{"activation": "swiglu", "norm_eps": 1e-05, "positions": "rope", "rope_base": 500000.0, "qk_norm": false, "attn_scale": 0.125, "init_std_up": 0.0311, "optimizer": "adamw", "lr_head": 0.00519, "grad_clip": 1.0, "final_lr_fraction": 0.0, "batch_tokens": 65536, "train_tokens": 281900000, "dataset": "wikipedia_en"}
MLP neurons of a small language model. Each row is named by its layer, matrix (gate and up: input weights; down: output weights) and neuron, and shows model dimensions 16-143. Each number is 128 + 24 x the weight over its row's rms, rounded and kept within 0 to 255. Numbers have three digits each. A neuron's up and down rows have the sign that makes its largest values positive.
After each neuron's rows, "fires before" lists the tokens most often just after its 100 highest values on Wikipedia text that the model never trained on.

L13.gate22:130136125153087162090147096174123150141130117115132133150159125125112133129117150099125111121118149097127127128155102126172152142130156150134133119125079146131143137083155122105118121121104114146095128101132133175131139107123129100117121137130136095134046135096128115136165082110079168129092133110144169176128151127140163124081130142137117144139081122102131098116120118116153165142126
L13.up22:133107129087143146129142163128101091145105117119072154194143170103138125117125138108142100107089120099097078123119140118116159139107133143129120135161170107125179104118145124134112139111165164107132103110150168112156160144132146108082132084139144096153076132106124157121148148138124107136042110128150113121095122124099158137159110067109081121121109100152134122105141131127144090151190
L13.down22:125133108129160103126103144140127145125135156122157170083134139108116154086133134120145132134162090155142132111142085135138125164144148077151139139096100142112118121100119139099144179117139091103120143107177134122131119126137103117126104148143132143145155126142118125127094131073125138113148112100092122082140092183132112138118125145108140103121145132109154109193133142116085145156147
fires before: ",", " the", " he"

L14.gate255:116111126135114105157141131144123121176132131109125107124186134141089130144117129114116093154115145171136118115102171119099158179179094123135101087122119142112185117123161135142122110074102147181136157096158082093109115167102087123102175118130156121119157085155116094135121137137135092134115162102133144081099137103126092149152157102153161149118127119110137105135147095138110158138135
L14.up255:095132140126119102096142132208126111154147126082092131094130098119120095150125090112125147105101148140115093132115137067112160113156146116094121085125140158132123145146116134098118102120139095172139190076091125107130141110107171158120088122125135141110138116062134153120111119084163092132129136149113161121141163157108148143100108111120127103126130158126100125140111139118153167135144
L14.down255:138125132110105135097138124168092140121116082121149137137120111109159105177133170102129089108124125103088117108111072139155128120141146123115130140132192100122098162103104100119136120131127124112139113120081144159136138126180130143154111113131129105074134172107109117087134130088117096126147125133116118119161112130112168119091097131106077098164053097143142140166161103151159150106150
fires before: "\n", "==", " ==", " and", " a"

L5.gate69:149125118125122150114153096121106155117117095135115147115152170168109122137117156101109058127139136157088133141116143127160127140121165135128110115106144124162081155090158100159114099118127135141119121142142102113153100085163127089131153136099156135110103105149159124105125127173127101097129113164074101111106133070126164124119084111138143064161093146115129116155150104109134140176123
L5.up69:142119117120094109107117084146164097113075145140128120121115118143168138118159106114139126155108158191109147153120142134169165110151150130114140110086119129160143162135121118171136112096101128094133138137137109093130091107150104153128132173199140114161110125146128141089106112143120149114130102124130117142085154110103160131105122103139142135117177142188129138133114088129112177142143
L5.down69:173142124125150139167155155145150092148111086149115125129123119077106184103136134119160126096117095121113121140137068121126113089112121115128107097171149115105159174142161068156156168060153143122128077131120139139122121121120130153138151125160136084149138145089140122140149131151139121120079123118102097124132097109090121145146147149130177128123107106138153088132117117082132094124181
fires before: "s", "\n", "m"

L12.gate98:119139105112132126174148126150134118123149138164124163115082159131147113185114100164123141173137102123159170136122142136153131117119148155130116087124117136137163129124130141115138111124116109145126141157083166131129119153145169142145117102073174141128114138155136146125147139116163139142165163087118128154125119099140085099127107109130107102144172114127088101116145148118163077106104
L12.up98:135140086096118169155117137129147105102112134146109142105115107082122090162142140150160091105092136104132104157130118170111188094150161187129150156125130117091077097117125103115128106112122128114128135152090158164114114146109167091141150064126147107144153107090141110133156141123092120107114130124098170111157115108092161140114097141140114116101144107123140099118133149102167138069138
L12.down98:093107150150138111142126085128111104105122151102095152129141143132122068086123131124088143119133144171162115128101152127104080144140089150110156129113107163130150119107079163124122107104147147173114187124131157110136092121113106110104106132123149132158134153142184139139126176143139133137132136148150132140161119135147154123100139159127139108165179133082127124085139136104124102114135
fires before: " |"

L7.gate74:126126087114159158137114112132088196107124135161157117128132128128146126132118125129191133144126148097151144103141160166128140134126162149129129095099114129129154133115131151074168127123185122129123161104137116073116068135108164082150136127119146136166132110117107172140145092114102101135132136121095144145168118119137106167123099142148142135113133101077112096157117104148117118101160
L7.up74:118119124119123104125132144123106146097126144116157104141078134162092143112142112105148140176149141087179113133153131144126140132144162160098106193100146146153118122164124132072099097124127142161122115112140144114149087140087110121122113135104152110170147088119123128092146127089112146162131153132103145165169131157136108177152059147127131109126154113108157156163131164154120151111105
L7.down74:159129148163144114094148126110140117160165101122108108094146110120098135101148121154112108074124128179115124126109099083132088110154138131100130145106155126141093137111153107205136149147085137109116118129142139167122164135147105119164186116122093130089140111126129115124089127142154153118140087130134124111108098103121111151152143103130127143121147170164188121089121100124110125155116
fires before: " |", " (", " stage"

L3.gate41:126087109168147105125107120162160150144146093161170127175123142127136090152158142144167102154124135168141151134105095124149150142137104161153152088101125113127095110138153113145115144091095088174104150141129143164170135135094108121123114124095131149121087105123053128137158099114167146158125100115138132136109107105062144138126145113144139105153103168107111107126120131131131083083152
L3.up41:097133121150150105077130147148132169118130069156146128167080087148135130112136146147142128177117145134122155119104104134134145167139110135135121116133141099170098150099114180180135117128116156162117183126132142118154138140078093146118145127102119142124119124111109139122152111133122136119126153113115169148115103110093122150103117120113148143135124150136124114126116138136134065112122
L3.down41:129151136114101138144130107135147111104103134138121134133091078102142170101134147130124140161082074120103130117124125143111129112139142103092134160165119106157143160083113164111172108119147177115130186164126150128112135108123131152121180136130133115150145127112186135133168137116087127099107169163124137131139075139111129140129146122046158158058183136122134117115121095115117103132133
fires before: " |"

L13.gate147:151134127109138164128141096126131120124125134116111108132129086167114076133106180134148112097168134106116116119163106154133141139088100138128107110154167058140148150141189095161095134109119136115140106146148113148130108161124090082108163126161158113091105168105124080116163106194092118117160133176122113122105114107132178108122177165084117120122113104145144126122136140149141128125154
L13.up147:169127126085152109115150109147115151126141108130083094134106085125141144158058135128163155114136104117089154138136133129101137156104118155132151110112134078166123112147146077125112112108091158098147093127172101140101115159139130162096177123152146089111097168117172130165154098149065146133138165140158138117082147097120140122145138123083132130127128081085118149108122112140144093136113
L13.down147:124149162151066122159109118119136098145095192117137137159137140084117089104195100128118139144148118137084125147154122118138138129147111103142136132109093154089149091100152158112101122140151128106137110122125116119107128152153112118096075116090157097146140136129136127119133130099118091117130090105133118130168090130134158102155139134139135133146142092169134126122123144082139156185140
fires before: ",", " and", " the"

L9.gate2:148146122137084127163131117116119133132112100086117173140121122099075135120159118108154138111108106099111097133133132115112160155132166094078129148113121167136107155150135140162147119123161155142074146108146117144067141158098139131109117131189156058121122115131135132140149115111094111099115148151156151090120180130167122109133126110125120177153143075121149129121101138116170141159097
L9.up2:154130138157110151182136130155152126161153160125125107195163072129128153129138123115151106093105132136118116123182154127118133177102103093122144120133118154112153107114147118114155141117168113123125089132186089115115179136133099134089103145132116107165111114133121122129130119147087130094133109100093144109078113110163178103149102144086128136115141085122176117173061122128102112141152
L9.down2:122140145126123106091138129136098089126097104105112141091122198113088133175095128110142152170154104116122115135140116137122150122178152124097097092115102133133116172149122136170101102133085148149090166119111116114111108140119117127121129112161145100086149133137141155140122096096131081124133172147163131098164184137139078119122147123141136123172115130149106161110133121118143125152131
fires before: "\n", "The", "In"

L13.gate158:161122079145145132116137104131093127138132099120082116168104141148195132133124138121170111126137121096122105110147114186123137115087111159137158075127128070151125149113164130097161104131132109115140133131135135123116123129132105146096155121133152145150086148112127148133154096148113109125155144119107081180081094105129149149104081131103159071120100133149134131116115097129150082164153
L13.up158:169103109133139124125128101154116124133117124113090087158129135127157134157077117103120139136134109127119110107178169126128149129093119178154176133147119068099142102108140117118119123149099163096124104133158117148148131156117129135116156145134118125161073155120130126149150110115081175125140112149130141139114146109116145122102121133119179115159145081146127108136131117134144079140129
L13.down158:132183144141143119142106121173125116137111143113163140150168090103096143088162142145128151141138157192120100146120103123134144134139096094139144169100118152140124084128155141105139101143151119121130126129121144136152131100160111091106090110119130159158148150113118107090132124092154098126105122103125114083134111161139141112148100144144077119105157075110151092160118139104156137145134
fires before: ",", " the"

L12.gate97:146112116102138120097105116104123101144090111106114147106124116089112162115150126140125155099130143081124124122136137156124151143120160123129099056132113147109134170081096106124097129133114139131102170113119130142114100135092105134129173159175144139132133134124178139128116095141099125147069134139147114144110138160120054139113144131172153138149115116126156145164131123136125103156099
L12.up97:115155094124119136107173113109118124138140108086142127125152124160103139142160109079121142108146154162105097111158093104097113095199112125114102125130086144185130143116175092161120147119113112127173091084160123116135137158170161152118128137171132114095095109111112152097145114092146142122134112152123187152085136161155145116111151093103085157119121113138108136139128162109150048118148
L12.down97:151134148162117126148118139076131125146147204182119132154148126152162140086148129167152144131124117101128135129117165127162125121076161119139139155130141158089102115144064173118114117129129110120129121108112126139100114156132112128122132149087099139112131139081106145116099129133101146156140155122149136103152128135126102101107103145170167091099108102111198110109158148093111193126122
fires before: ".", " of", " and", ",", "'"

L12.gate62:153135137096149154167180121155086175155116085135162147097149129104154132104148114093091141148106164118124110091081091118131150172125181090130135110131115162102103126114145136135119128142123171154114104106138106114108116142090121110130096090112146093141158178151157169100161119160107110071082160142118120158106110117146109131102100114103156120120124120117121105131116074120135122148102
L12.up62:160179127190139093156091145159168112131119104094149118151132131122088111154115131156093136120115106119135123154142159108161147153113130152131146154141089133132137106095124116116154101134101102093154168123105140130135106102098098115128082093105174110129127119149137118135138090178135157159123158122099154117152121195152109115148153157072168130123142064114107106123126137098111144120109
L12.down62:085114110107117133144149106162134142119127077145134153126123140123182120123136120115154102123125163154130129113129111155121134123165063117146125153134168102181108139115141109154128136135144123090106144147103097107165133103146127109120104140136120149123120159113135148117133152097098120103131130098152100133125113102158195149117132094141095146165113122126108112135120098036146135153135
fires before: "\n", "---|---|---|---|"

L12.gate88:153161102169107113148151126130157138143148141132112141102079164124127164166106171114073101150149101125138142155136123111151116110108118152130113110113139129148083139104116155095121118130160170145174121135112105109152156123097125111084106170133139133119120105122105122133124091098140129094121151097120109175118128108097129168125142128148109096076143164133142151106159151134094117126139
L12.up88:150139083138118104110148100114169084099118161122095159098128161103121138129130122085073085151131101135121115157132127156101161147130144153123069125147090193178070126119139162087103096141162107151138158093110124103125125141095135143109097126113136127128134080123099136161133058135129129110100176143127102129115169115142118139158148122157123135110163140119157157096094146112117107120136
L12.down88:107092125141114116123136109138102091117130144108120132158109120117161105108139091087126144148094149189158135147116144156096123146179099106104140178131129157150140126141107115150128147085091170196134111128131150145095101107114159141150136109139155134090138085127122129093170135131105141143120112133175183112080131106128126123164140103125145163140169082126104155096122112133139099121094
fires before: " |", ";", "{"

L5.gate245:126115088124103142134139163143151121127091101138104108157129097152099132144135124088121132092142163150131116144121085125160101138111123126144124138140158088149167131088140140177139117127184160125177102153143125138130120130111106123098119101135135101097096142155172143117082136096119182108099123089139151121096155182133107126116117128139149131146098142093131116161145126125117111153127
L5.up245:100150140150135058147118120158148136100118121157168144124119116135133120135136172125095159116157132114113154141087102132095117102091151146141127139152103103144126089124141097163120131114083126117112180120106112139137116150165128147122102109136133146116108166092136147117194139154129134144136146176134109116122099115117127144123173164102139169138134098084072171123148096142114124089146
L5.down245:146162127116156200126161154128131060129097102135088127154139097145176136116140113070132122103119124135107096151124108137144089120102081085116149171134158128115167119118144135149160119095128151100124073160150154157096152146133133127125170145118108086136107127124145136119130158155123160111092144134141115092124138120140169112113094097108112141111162072133166130151137153149132144146125
fires before: ".", ",", " of", " and", " in"

L5.gate78:112072085124129106127163153168121131136133115141141145117130143125102169106102150172118119088129185130160142126098129150142147114150163176141103128123120139132132103152117135157131062139186078137115176122099157102139096145105131081117139089114176146118098072115126150140127130134145090124115138138125153112144118102147127113132083171184151118167121137106112126131112132135120130134173
L5.up78:098106102143129121153141148061089134172122122108144131118095133153092131152094137150096115127184147173139197136118102126139122155135164107117142154163089109126125134119101149082190107134155116150131148139132148107124142110127125127129103131139110150123102158118110141151085102122133107137144133151092135155184134118133131120105115124154134117116087129136137164120130165137107144110134
L5.down78:147132162129124106125092116174146123126128148119116137089140165105124188107118087117155094112122090156112060125106088125082132142135127160145123108108152118121123116101191089158126096154146115173091121121115145126131137112097142111135138106129133141152152109149090122105141136159099116101110139140142140120125121090116101130139125161128145143159153116141168130142132085093127127144136
fires before: " |", " of"

L14.gate6:104133112130137135137130139166139138129134099150111144121111118096065132124112096153120101126120128121102117124106145125092154146145151133096144124150075121116115127148160124122111114096157147173105158113098143107098146155133132165142137060091148148145106126127111079134173117080115080172119147124117144138124158074145128156186138080087159162129128143144072172136112139127153155137101
L14.up6:102156134173092129155123122142132151143119107108125110123092076137097169149148137159132119096072126111099108144152163119097115125156119106158137135125103113119161072119148129102118157110169158104164146154113106134145120107109141163163158095137107130122123196073119117138125134125111126146097128152115121159139147123079124135127146145101083144125098118135123122152151119131111124128141
L14.down6:169144100115125145174135143130111137118101096131144090098104115070155084098134119143137092107113133149107118152106118124113133156156145130095099123129125146181109132157133106110160131116119148161092154114131110120164118161102155124083145081104192133154128160153161133108135130164115142130137106164096142103149114123127123129137100126117117110097136115150103122125194116066152176139043
fires before: "==", " ==", " and", " at", " in"

L13.gate79:125182093114140085094126149115103136117143077121125136148113111158091115116164103131106158173113120124120145163111113092105115117142114133153165130134124109167104149147127126158113139097123194115126151173127117111090109107123119148130151105143146115149130129125131120111098123111156148126102110090129152095137117125121117114129155123125110142138110098088073125143149125130101120148129
L13.up79:167161103107100134174134119109115126137160149184152123118125111131139084120115091145126120083124134089128158127098084154119117134106170172156127135111137119126116095145174112116145124118126150098151168162137095106145156100137168119156135111147150123184128145127128125130121104123140139107110126100130144113159116104126125080118100161110085120119114103144118131152108102111151165123141
L13.down79:096140147132117091122132142127122115089132117073177122141124155160127105062103140123132149189108124137112135142139158105116122129150111092107125083107127141167107132112097139142135169113115177178122103109110141143151125137124122101124113159123130117108136148139137122121070115119135162120129132111106118129124131113150136160140106048141100153140117126120110102118158167081115180104137
fires before: " in", " on", " by", ".", " and", ","

L7.gate64:131083162151130135109153108114105137145138117110110088134200115123115170090115120108150075128118123129139139136142160129166149150140141115128122107150165155141153113094142131100158138100157114154122144150158103096104126082101117111125142159099119145121126157163140133146184121111134130133087093115132115148142138120145144158131111092122184116123134157145158129177111091125133140180129
L7.up64:121138128167119168153119103090145162113142119131091113164142130148139113148147134110137114109140108112172130123119183118114112154124081102115134136090145118130174130138184122122111110116156140115166126154161138152120141120112123116123089113082090114162104183151084106122178114171142126116157110114131128179110145114093160119142070080141152152156095109142139179133128120122150106145132
L7.down64:123115161164096179093120128118103122167137134106111115136181128111141187125143148120158083121119152094128117123135128110150167153132133124123118110105170153102148108166167111123131118098129127154161139173141119127065149138099095140148128118125120103109096119105114101099158134136146136142125083147133136108135143117089139128138133093126163164140101104122125151136118069077121125181123
fires before: "==", "===", "In", "The", "On"

L6.gate225:159120156136128103153146131149146122110159123121115096162142136113091123118152114085124138131154132169094163160136110152134155096134129131156107114098133150123124185090161104117112105112174135116118160095121168132127159125129102171101130096071124150153161111147129135128142100113128124101111145109114099172108088116152056115116149090145131114108133120180101145129128109134127103134116
L6.up225:107171121155083106164133153160138122111132164125112147091130110161133128156164116132096126106127158084132105074205127133122140139142110131108134117124098171136133096133106147132103103125087163127133108111110116154162124115101128160141104099123168114128141105132127121132127154126114128137110150131148072103124168199137149132130141126120126109092181104157159104115144147102086102094101
L6.down225:122199102099146117136140118115139116131127156139169116101151129150099153116162098098128106119120105138103099145107126170118157119147165098128112186132099160121089118175112130126134133112157138128092146153123115152159109110104073132109159090160155104135136114107180071117145162116122115129121103127146136107133101120150102123158157150075126131155115110110123147120160140138154174071133
fires before: " |"

L14.gate56:137135145086142151108149163162147117124112127109114131139115118149153104132125122104078175155153161098139126116064104155153140095091151142142101148136141093113162162132182111133100120119098157135150115185161128148132136187155137134117171108163123099133121163095166154133147116171133120145091119139111151148106151121119125115134156141087113106102104181135106139103103122141152112142121
L14.up56:156141132126155139102165098154178142096108105131130125113148131153118104130130138081124152085138155110118122147120130166111131121126117053118126151137096129155164129117136106115132110156087107093119122097118128146191128125122118136128157143143119120114097130134122085110097089158177153115132107158125101110123155138085151124127116118110124126126115098102134139129148140131112105139189
L14.down56:141085088139121133096130117103154159153106158170138131130128121145121170090126137166098096125108120112182154165136150088109095169101125107117166115147131111107161136104134085121116124114107159137156137181116132143097103110137103106136136135152125131120112118112114101135107074125141155153137123102122119121141140138083118128113131150137111155129119166126154141092122164103137105114136
fires before: ".", ",", " in", " on", " of"

L13.gate245:099124135149133129135153126118150130111112125124081099150127138117102116127140147126107129129131152173162146141105127095152135121135128167152109137110069125122156089094172127127117119100100138156158159148100183090148151102094118120167152120085103173142069101124113154142134115158123113095152121120109120160124102113108126094126114132155140127139126152081137104188114125136133131154151
L13.up245:121148125134118114115164126132122155083109122118110133127098141129084116133144146141117141178101138149128114162107142088127164151126147144126085133123088152150147145119145133136098110114098121161137188126096173069130105124082112121159134125095158146126097048109153170143128084106120080113122149119140131118134144144082112150094143145156118140125129122103092111161106138124125122133120
L13.down245:122145163114152114173095147171116135141112109147158136103086158113116152115136146172113136123121083099070123156133115151099150152124129120090141100106158112140129109135117125166123157087110151059095129105100137119116064137139138173128151126144188089141146107156152155109147124129130142158113158132126131139121147151166113156100125156148048118111168120134107161110141109138150126128105
fires before: " |", " of", " B", ")", " play"

L14.gate99:132155166126198173084108114121124141173132113072114130146165138131146138092169181096109127161132163167114126103105090140142099126136106109141136126147182100137111121111165098140133144108110148094135121181123108156086119103129120115114174133172131094107153106120133112101126143156111117104093134147100127121128107122123226154140127102110143121140111137150139121123117153137097143176154
L14.up99:136131091097142196162150119146154073160133125111153107134137109105148124099153100095094136111103124138134094072163087152129112153133114077168134190158160109118129106135143111121118137083134144141122105137118151185097113132157124140115150133171141096134121111129137148100136139162146156124113122135133137132129128162101215137158096107120142118154076102115147129119125106125101104165131
L14.down99:149123120092147099126134159108139138117151136157128158126106136109148128010163120146156143158138139118152152141140141115164133113103120108102122145146138138115183121131090146137107132134134159149149102145150144160135094138122100163135083108070122150128169110124095148107166165125151144188103128166139135134175156110100073118156156148161117158126121159094114144134139125134117128084112
fires before: ".", ",", " and", " in", " from", " ("

L13.gate252:126140097077104170067105114121126109115095113122152137106149139102119113131140083134168081111123128104124141162140132192137166161076155167130099149160097145124100168143170154150129102123119069151097135109164151105125109134165119092136145124163111148098129120103140110149149126118093148141118143135100134146122138108066133137088113129138136092123161175165156116101121150108131134146161
L13.up252:109111094087164144120125105134108138103139116123119140117111149089134103132100127131165095157136153130127126094117107166072126134148118084163098111097170155127109123148127115118112120144127132142152127143100141099134126129078095165071122081105126163134124149124097150148112118159149122140131178139166089141133086068112130128131143136136133110104107137117113112121104134154142086118166
L13.down252:099158147134111110147111087145165078107154078119141143128114128172136126168096089144137166128135118148115107135124144125122093126079110134173188134126122085127135105111126127151126118129089128123067136121130125150139126123140152139126077121151118128113125176084120099142123153127122158074112137086105145120127137147140160125146109106085162127168128100117119130144111123145129167158119
fires before: " |", "|", ","

L2.gate155:109109154166083122144086130169155140162145140132151093104112171132143117162127098157102136158147134122145127140127061105107134154132156115128169130165119119128116120125177125145111128111106110139119143103166159107165124122136119165113133093093135151154103119158093170160152095116157122127126104101090108131112122141085080139135129103156109135088117118158129078125104147127140117121117
L2.up155:093144151136110107113105135134135136165139134127128110117135168143123078136112114104123121167125116118140148136100102094174175128096185131095162135155139151143102175136117132182083129113097110159101155112144161117128138151112127125145117088152108107084137109108092161134092115102120115164099120095125131126139131159107091135080159092157087133111120121159096107104128183139147155111122
L2.down155:124193095084155147128144126102128129140142160089091152139126108102123106135140152089125116120109130125123119107105144117172140120096118130108138136125146133113153149119058127143125129102138136119137126117090107142115143145105127098170121135167099106081160126101134083128094154138110133128109140134149152105131141139138161135096180134107113145132117107140116145129136156147137123095137
fires before: " |", "ister", ")"

L8.gate137:105122112153116167108085135127143096120119137090094128158134147146128068158148142139120159150139114101093077145151122118148134178107129148117124121123105120086181105072126111118099140103105114103147104122116112160144139125142105141141137082130133131127139102141153158148090140097135121135133112145112111090119146181121151093149198125132093115105144154157110135119136151121125104130075
L8.up137:139097113117155142111097121115124132145143088140114128126099104109115065131133164148115125157122120123133088159162164117108116161104186147136080141124102111161081143090143149124110142160095106142112119083138110098158126143113128092120179100152131157142135160139128098114104149112132116133139176173144102149158158134111137131153113147100106108141134155147168118151129128106131111074098
L8.down137:136139089113150108134147127087096080127095130183120141132090168099111156104117123123131115132111094120142142149068133151106134159145157109109085158135174157149112156157155133144133103160107098144077144127127137071117138178098138120138134127150129086119157119103167138148158139126099113142107186152134161133131124109139093118131139097109109166151166110139119145104122131139152135140093
fires before: "\n", " a"

L9.gate43:137102139119137128111146134174132133089106086121139143101113115111104148102127151122134130119114103121114119150112139170109162087109156148124093080122161158166122129125128120197117111100124139131123161123093156140096124164127100107115150135118139118101169087074102138088140116133106127139076130154120115117134127154079083144172093110102144167113165165130140124117129148149081103119144
L9.up43:151109105141085074089091119175098106160120095144144132148153116112084108138117130145138141175139120173121146069140145099142136150114109156106121101083108127140079113113137145140084129128136132127144150134125095120137120129111116151121107112120163093157120097116129149144137173102128147103151122083141106118121083113132127130157161124121084121135152134164194103099125108157124115153163
L9.down43:113145114137159110122121142116103186143094099081101122144116142143119165155116168116144116141125127118154129127126132136104106096107111096131177087105148081162181201129103113164144087113159147146125146136119159123096100151143145107134166140131109144123159126122125150127126107126096071144110150146118091116143110108123092160104157144143160133100143146138094113184136161137103154090159
fires before: " |", "\n", "|---|", "|"

L13.gate2:126138155095116134121160140150157094113106077137106107123095127153114113120114100117127117137094082123148137104108171100148123144103138119147099130113142146124137135099137121156070152141149159127118099133121140101095125119118136186166146133170118128128151115104133130111142140142107100087106101123137126111120137139069134106143173137147127144128132106124154096133122104130137104144140
L13.up2:128154120104138130155146117123108075116157122128116142106094112128116084149136103090158136098103100128136099100126083149129141118088118149065137125140129135138109107090162132137138145160117145126106154105120167171152123146158148121145127137148111175090171146131123115112108151120113126079133162130117114093092108167104163121127128111114125141138158114113142109137143105111155132118095
L13.down2:119139132117122115125108139105115161101104165115159077138168110135128142077156118120087145120135123144106123122150156126159132119164161144124122152141115140097145136145132130135176124131154100109115111129147160149145110151122089132099123162095126115172118091138070164114137134124133164195140136149147127130108154139135115127156127127204121120120128110133140136135173119026133131074178
fires before: "\n"

L3.gate240:132124170131105135123117155113154121106121127146120085123118118116141123170142112092173105132136153131114150171118108142088116097068160186150142121135159131119123155105149096140124121127131127079158118149129117126160092162095147119115119119117109106147134134130123120117195108168135133053097098135092113117106136110100151105132130162152160125066138127130164119114137114125121145140147
L3.up240:135122162117125138140125136102104131080121131173129106113090158085131110102155119043155112137144151112097134176140108155072144118091169127097100155141160132105113190148135156105114138130097123128143146151108116098126067177105132130134159131120140066100152097111127134140154120134141115119078135114092129103092143139120138115138161136133144123084174122119150144089107139151130133127123
L3.down240:124137127129118140158169090134094102143144172124134170143140144125140104095135131074106130120106118121083130145151171129083149133171096083080096152112129112090127124178110157084115155129083157149117130108102131137137119140104137131146161123144137112073156112093147108146090158127141111165133154128131137138095119125130130149124172095170135121152178125162134128106111111124142140067110
fires before: " |", " m", " \"", " ("

L7.gate220:125123114130163120162103142096097129145109132162144137132107135118126116100162107162130120136147113111127155098144154103100135133095123159135148146123114074144150107097126073111131173104114124146109107152115154164124121105182145098147171116112167143124167140182133116113192149183111126112151093147138136122133142138130166136169103109065142112132086149151111133113138110103114152116108
L7.up220:103131139139118106121102105165119144092106119149129137153150121137065142122115110133127099143161172147127135140120165135144179112097150138112102099138125131147138165115149142106134127134166080138102190138125135122130121071126108125097106171137132120168114129160086178105171158106118158113121137120118134123144092102129145132143123123157136119144155158101154093130100073135157146116166
L7.down220:098102156138151095142117092099104084097133161114147130151136105149114132141135108134097124137185150118144133145125144088111168123129162115123118062160115122148116152096178111077105104103125090114112166132158119138134102078164139104145144178112152133141150115189181145116140133126107145132138147166144096141142136105110120159122094138087124108155118140136115132117098092126132139110151
fires before: "==", "===", " ==", " of", ")"

L14.gate55:148100103125124156085148134130168180080155101166150117092111126121134129129137171106105149142123144082126127099175133123163128114115152101167096160155149101122161144141095088145130118208125141086144154139103143122138120134113148119145171106154144143136136096138147121083095099111134139135135148096137123149144123144123150133134128087055132079111122090102114134091148145150125105142155
L14.up55:132120108105119164113107162088123145104171073163132134110110123121143140120135141099129159116144133123101100102149112137131078110152116111098092158160137116114147168139094133167101114160133171089173115146138157086138126105113121164151140092106110131153178102135152150100094103130142119150128128163160112163114165126116141143107163081055132113102108108123120132112128149158117096148131
L14.down55:136145154144126140171131131102145108131134185148135134130134144123188121067118122155123112114104115117143102140148126146117103109155097121075137154143121120093072103152131127102107104072133139126128100124143138183152180120164105128126128117129130150119129153124120111123116167146115105138125065124142158089137155093128130154137170154164128132132137157119097149118114139124137153130112
fires before: ",", ".", " were", " of", " and", " in"

L13.gate83:145090103126111125162141112154101108141138107141128108112155131151140164131113093141128117158163178113099136121143152109113107154115136154124133114129111136119153150129143100065195142057136116120152120152103103093135110150117128113121144095126125109141125135118102142157161151141124081127110123147086104174170128099126117091148107134099132103145105174124136127150115132121122149135116
L13.up83:145118085129104118147162141130093068120137054106125154119122119143105119094151118148105139148144122108099116168116148097090138125130155109110100117146148114170155182132119141117163132098166114143109181134121103091121117159126159147110126089130142105107143145105110141128166138124127094142082134163106141133119146123104143111148108098094119153148119167130117133142118138088160145117117
L13.down83:128134120092102133125168137131150148104092112149134128090083126108129152127127135127111103113111055149138088136129116138126152130128103067116139143140149117144110139113148152165094152136112150140110144098137138146141142163179123134119138158135127190126141131109115092107086122114129174168117148151137115083108122163129129134137149119133109173123142118131120137121155137132149140109093
fires before: "==", " ==", " and"

L5.gate14:110091126130126174150105147177109148120146116112162134141151119152187130143122148154177125110139143141106118127120125157155140133103101142169132132154139097116157134157122086133178129120139130093106103139117074138148123158105154113089159096111125127142107181126143169100111112131125118161153161144116103121148115130132161122144085135096169063153146126099147147160180107115130124085103
L5.up14:101139096110126161116129085090125152105134113132120124152136115177119152119123145134138140090127170092158147128146136168149120116112115095144160123127134126116135130094154161129137156101124136132120161151142135153136134123175113110110140122142108164082078181128155099089141182136093128121121128138133102123134153129133149121042148145093140142134110124064114114073123090136155167095154
L5.down14:083090109138131120096127088166104160108116135135120128115141116122115136124160136133147105113108170126141111140162080146149154150118143104150150069131133078111160096137144100112163092135143172118146132130108112126133116144105176157150157137133164132089089156154112124134151114110133141130136144137145135149110096121103121112098128155165137151148136093117063165089144118162155119120183
fires before: ",", ".", " and"

L5.gate225:145106123132161162142124135131084153160145156141158126143109126117135130120094122151141110138173169143148109138131201125154109093132112107081124152090142142145125129139132139098115102063181114109139155132105087099108092080097149106092168127124113134146126090166123146134140145090139157127156142125112117147112089094171129165134114166103086104146105129131204130111134131128161135096160
L5.up225:154126108125136116170130118111146148158120153094130146156165105128133124148129146167141129106134101077123134084138186100139116106112113123158140112077096128109140109083137118151127131127080150101133126160081138146104177145150117153143129104130134138127108174127133120169129139170094112115144111153126122158118127107105157080139133124136139160100138134083102132163103104152129112133104
L5.down225:136143139162154128096128100108083155154137152115157105120126122109137148104114151106122123145142135113138115146119205123155140144148103113091112162108143145147119155150166150094109138088146098090148122131091112143118090058129155117082151146083138100110190124139125157118121148094106154120167148159110140137074122120137137119148107129116121132146128171149150162097109102137142167094109
fires before: "==", "===", "The", "="